config = dict(
    attn_scale=0.0884,
    bias='qkv',
    parallel_block=False,
    init='normal',
    init_std_qkv=0.0142,
    init_std_o=0.00355,
    init_std_down=0.00355,
    warmup_steps=448,
    schedule='wsd',
    batch_tokens=262144,
    max_seq_len=1024,
    doc_mask=True,
    z_loss=1e-05,
)
MLP neurons of a small language model. Each row is named by its layer, matrix (down: output weights) and neuron, and shows model dimensions 336-527. Each number is 500 + 25 x the weight over its row's rms, rounded and kept within 0 to 999. Numbers have three digits each.
After each neuron's rows, "fires before" lists the tokens most often just after its 100 highest values on Wikipedia text that the model never trained on.

L5.down1616:474538478492525515494487511477490489455487485487519554455509513470503535516482493509547511470496487505495516510436495537513511480425497522473530494473514516472472534492470520511520507533501488502545477564494483502553484539522526502542506479489520553472460501470515453479476460514473498522539526501477453504517515503458494478484481526502500471499533496479510471519547474507533488512479513502438510509490512491491465512508499468518511515490487503479488502508495468502535514466555501477503486508481502500504434565473454534459470562475510481538501509502483512508527524499494501493
fires before: " | ", "| ", "; "

L5.down693:494500513509489481468449510504493470477446467444521536510516516492521521500560536490554471487497502482502516501459485531510509538493525489507538501482527512425487504490475496519540525487540497532530477512474517525504480523469420482463490499490530524527488512500474490476498542531499501499462504577504497516511541518499553532517412466504500460478498536489501517531535476530529502511460466511502519477545480512531451500449517512515505509476566534504505499495526486479498527486544511457494465505494563469517465496464516482485505488468496495508497490520467471518521511513503509513
fires before: "1", "2"

L5.down1836:483509473486500523462528501490488493465527447522495485511541476481467555525509504482521456518524482464516556513494511513519475498448509477473529498498547477470513548482479496511540505480502489496512509474494473491514492478525499488512470486459466518486492506512486519492558488498462487525481453508503520492546504490532521462521496556471466525504510504512488469503534469466494465536478499548435514547519486502469497488469501493521481505492491503490447539524484464479524510487527459491497512523494469476524548529521587480472462466482554490515514495552530489523500484521504512517
fires before: "\n", "\n\n", "1"

L5.down2687:455524498499488526504507492498475517488492486490502473470557497491466498463465503474493472510525527511470541522514512518542493508530484495526481498515461524517482508527482497490493461538494483476510513532453523530520536510464497504533559503517498493478510457471523536513509466478515520486493509496537535454522526526474493520432496522495475435506468494510495474506516530524520520538537509488507472514483532538513508512490494488522478545491496460488457509531507463543448541509477489524531491537498479516472474470522496477492536482491517498525472488466501505487540444553484531537
fires before: ".", ").", "1", "r.", ")", "2"

L5.down1596:486467462561452519491466566483497524478479469552542514465527484534441477498500472508479482516482540502496512489546500519530500492508528482514502513495530505485515499512498521475493463532501555483496506481518498492529485536453456500497499463471498492540462506500481495535551524509500487502503511508454490534466524499485555502504474495473533511481492463522526476524503515497522506509493490476553488506528521489502536513482491514476524511495521542490509491497478477558479502497526526509508505513465517524477511511521504485554496515499488521505511485514564500464508517506499519473
fires before: "2", "1", "enc"

L5.down542:520535500478497484542492446510507540504527486443505488548555537498508487496494494493532473500480532485497559529488536494516554545517492482462447522525505498476486506504514540499485543539508449483528480510484506509494518480519455493492444495525494494511495495488512455503513502509490490506509512479505481474512491477488489519505490463482510439501507500497514525503514518468504522503482503458500461500508512484471492487525480479485458500557482506513489517498477530497523444471497486509499514508520504486508470491475506502546448553509478486538502494487487441500478464487485505472
fires before: " | ", " - "

L5.down1934:536547483497524490512480491494489514462484517527488459486496477494497482510485501541530488488542518501528556485496475501496475532528479546533480542468493510489482525533490550523502497489511525480515500494502488511492473482481474506494498444487509490565518482468509491460526532525503471506586467485540529499527525493527517535476490479509502507521540527481489467485500542542511522444481517524507495517466499471552519494466484479494521532453497497503511574502511475443490513490492506520544456509501540500473516469492492485514518469494484479504490536508519497520522511507541557452
fires before: "0", "1", "3", "2", "4"

L5.down1302:501500490530491495469574481525455533503505481499522531521539472477474503522536511512510495498528472482492492484496501503484507498501521487538507525465499494486474506515552518453545528511503524496544495509455474523489495486510504466452542531475461501462483491502503503533467496510488549481538515524505518536478473476515498531485452524476471499460539518440494523506485493504474488504480486467484501473557499514519483535451492562446504523548548504510481490466527424480470519508543494520477467508453472456499491488466501509462502497487541479510507503450449514492524519475502484516
fires before: "1", "2", ", "

L5.down2734:497524488527509500485510461495523492459503470486493498547494509504501525551480446474483511498533493505519511503441481530521513546508517544522486505492511492513506499525476515524539562489486501513516471503494507503532483504520509502472513481496513470533554515504488500531498533516489563530505522503498492472457545516497528431528493547514533498491496493463473473515509489486451468493488509507499450500465561515484513492500521478505515481519515515458505525482490508517528519538537506498473523543513530502479548459519523479502502545503501501495470428509508528520519506492474472488
fires before: "1", "0", "2", "3", "4"

L5.down200:486525514515468480542529534470512482506505506447492503508502535497473484515488529525490516504500462521484485473459508547480502493496525454539449493475504469473503522488554512481543538494535515480489482454498461520498526515531528509456504543531504501510481504478518535520488511506502519475497516538488488501453476481500526553479531528496529464495480532493477473474485490462502508492509477511536484495507512534495519506472505494491492514500512478487510482539506470486524511507513482460517502469498517472526469474489518440465496493495491477487507542490482512484487474481509505520
fires before: "4", "0", "1", "3", "2", "5"

L5.down353:522486528500526513481509508485504504544457473459501487513538477497447521491510509483508509483471481531506446517509462474528473551545545470498519461502519472435495505511515500507503513514523476518520459460522510472515500508492437475491490441489444535565496456525540488518520523468487486521477508510470511541487480510525521517532529521514496545498493509489508467482490500466498519480510527501477485524511470483506456507492451471512489485444524519526515472529515526520517540511516508511490511528456490517509481501497447520538537479505510505544471500481506506467461486505450534495
fires before: "1", "2", "19"

L5.down1137:487496481489516506462527480491523479488495509463518463435483508544515502473555471483519493495518496483514506483476460532459520533519537489492511506507526450505518510500472535520498497502464453467488502542534502525497541535515469522484484510462505505482505520515505522503491507538464522507467492494520505521534521493481512545511514463533496529508511544495543486520516486485491486514559541520503478522536448509497468541498501533518465505532545501497461478508463525459522493523504476487492523514491524474511540532480539489470478472494501505487524532492529486507486530464507493521
fires before: "\n", "\n\n"

L5.down402:476506522489514474514514545546484525504498511469451468451567508457508496486484510491478503541480510514534508515490503490513467521483540501505522492504481485509511504496477518502488473490476517492530496448514473484498499522498512488522499515503493476470474492456531526506481490503526464501482508507516495473475487531472436520525556502509521492479490488523499496469497517522490461472456487484471500555481523480502465498514435478533498486474491502483508522526508503516486482465489486427510500465489507507503482546508470499514513421502550509475491501473458505479511504508454535500
fires before: "3", "4", "5", "2", "\n"

L5.down2836:497457466504468529492494506491533500504524491496501487503476494479496515534438466498502542504519488534501466486475515466491519484477518515441467501472509521518514482527486494480515516539514480531485490493495458480525508497504501514524495549510520476473478522505499520486488491532493530481494516509499503489471524516462472493582520541492501509483485484480485504474509493481564489507508525526497530495485482529512506507487445525506509497509530532501505556463469481507452520505530498502481503522486492497521559533465511493503453477507500496513483533454490519512497528484504464486
fires before: "\n"

L5.down2444:519540499505512492500460545490518511503500501440508536504458503533519508525499524487512490526519484488479473447477529465491512540501514518514467479495486518516512516508477487508489473521510516505495478455533521493496470512469453494513490504470457497500437469500516496520529468478489445491461497506453510529505453476461482529493496506487522471511495468521506509502519472553457506507505485495452474495494497447472481488531482498531521515513515500517495553517510450495509484480532527507499474515515506494547476511528507497466498488452549547498529514476474482508560505463535535456
fires before: "0", "1", "2", "3"

L5.down2636:479480513494491476487497543493504518461484458541493518537468512468487459528507535476530518437524478501480504472475464458487521514485492486532506505522506497471495514488492446515515471463485497480521468521500505514479493500512483521519482482461465547504468504521505512463493515475527494520481495508476538464483491485496541497509518489500525486485533542548472442442490493498492510507519508533490455470534511516522520501503476517436493512488532512479511541522525531514548564523495513480551506497485499504494471474472507484467489524480487520498512507518504499497470514490524501523
fires before: "0", "1", "2", "3"

L5.down505:521507490532503521473514560522517546490471496526508501492531513502507499468491493481511503480498484500506460500506508491478459441497557492493523537481545522494488508498484522470519518497495452505465523462493520502510469489474514493490502519445470533506509503486540497522515523484488509490484486536527508522483525468487486442508434474524459525494487482525510491472477521536458488492469461502516465485495509486521515491506510482464519489482535513475500492464471533524488460490507462463501462465560456515537476457452448536491540535482498481506520523503490534495488487479520470500
fires before: "2"

L5.down2919:514513553487511502462485545554523487459482462506500469529520533560509493470440541462507485507478533496517516462515458478491543439510466510490488501505504465482518480506506492484526532495497468533530478502484483496485490503488503469470508505473478517514495525469526514477511512482560508480490488463537508504507503505505501527459476507524457482478465551491511480514477503469505510540494534513528496508501486512514501487466507507500503499470504544488517526505550497495457501503507510480501521464511527495462509476518497471536500499494488461530501499516505512480505493490518512512
fires before: "2", "1"

L5.down1624:525486472542532491490523532470529512457481475492506504493517528509455537549473508450501494493497526519540515459517474510488498494492497512517485509488546505564502538485462477542542496508482494499484524505481458500514488496470491489540512475510529532532512541518524471480507509500451528534496493557478514554492502480494516508485469488480507490511473491517499493501535452497466473516567487473475520476524530507493509535508452483471500480508538463501486480502468493521474514547508516556516516477456527489532465456476562495518495502494503513487512500503515512478537541501482522478
fires before: "1", "2"

L5.down643:505485510558510532506533563475533508515510459515484507515497482488486496479482509521504514510543529477538482482491531499573504515559501493456490450529499525505471523558464514476524499524518546524482515505466478503535496528484453499455490478483501521523514486520545491508518518462544515531534525486542477483534510485494510527495482517487524445514481488507494500526512497488480487536502520476494539502490488533545472516491479501456520511500519499469474489463492473493496501522541498511502466464486516498460507512499502455487503489504509479505502447509504508510497505479535515523
fires before: "\n\n", "2", "1"

L5.down2628:504474495502499472476553509477473485503468461496491487526568471513468537479506506458471502473483505497524471509470512515492468513523521500537456520479494528497526513511513501496512544536488496535464489499529467512477505476501516507515520494481491509485492518535510510507520574518490507517508480525444484491478522503493501530532534483492480533475471527511512500531459503473534515494499513485493470561476546473508509494525527491482504476491485520510528552533481543437464448510479506490489513488546496505538500525538496532544531462475565490540530488468505567478515431491535442488
fires before: "0", "2", "1", " | ", " |"

L5.down1357:518537528520517499444496532504495514499509488465518508502504551496502517495525522521507517467530499493463493492450453480499558510469531516487478497511479499464511509448477508500524510474543497497472501481499484499505483478539490530474495478495502518435498516516512524492495530508540537524486521473480507520496517520467481528468492497477526498492530517479493513506477549479484501501542449492499464451503505489497517437480529561478436503484473506474484478546482500517495492503534510531481494494481539486511558473497518490481491510454510500472483537501440520498476484470475492529
fires before: "1", "2"

L5.down2436:492535469495504467507500495512516479518443511501522493471524525429485512492532511531489476462512465543485548511512533531553495527473536538517458500506475478504498451485498510478498515477487485485512512517522521470495524476505501448561491519504534475418501471482534543493497487486469500454554527475481499493526505458486519509544475482460503540514514469476461524557514493462534490503511524496497506519477500506538497464545513517516533502483591508495513529514487499506496470491531487492515511504525568529522539533535520535485479510481507511494473505512486481535504508545504526503
fires before: "\n", "\n\n"

L5.down74:504509512503487498474519508478535472493479489507527494530484477523509481514482505487505533514537507483530497546531486478503481519476474462531482490494504491510531489504498512502473491505511502463508480530534523530477506554487506498485500500501472501515505488475507465521492496518491473456507514454471549510499503494460474479507521524509517534494480446529534478501473530440497525492528521505513467507560530494502506490495497496514529488505493503480490477529540524523489514525460530513513506541521501503488528513547484457472497468508541495510490511525520520534493506491480484484
fires before: "0", "1", "2", "4", "3", "7"

L5.down1632:511507527499492496476509517494500504492480455504491512515468525496505500533490534532504492469531481510519505516506505517503491542504502480513481463506468532509495490492514481477496536482520495485486467511499513476544497516530521517486478469496501497513498490503517509485488504500521493497504491478533491539511496508440505491475494464518522499453505510457502514477469517474488479540533524506491467469560477560529543510497505575534462504514513493530480442489507518504486494508512518538556512495542493524501497441539533504499493490481498504545515457505497509475498486481468482487
fires before: ", "

L5.down1958:520518502511483521478521515492554484501481503497476491492483498481494514523530519480537495513516503551499501503459527490457480494531519495518456453481528512520492501494483475513486489495535502533528511507538471496448490482551477460490529527474537517475496502513582448519512515521521504505557477478480580433544509516496484499464492489562481523519516483510492528505538490479498504509474512488457486552492535546523516511498475491516483499522535499495507485519486488503501517488481562479522465480490536501460517487519472440488519492498505533502508512515482506468475477466480531528
fires before: "\n", "\n\n"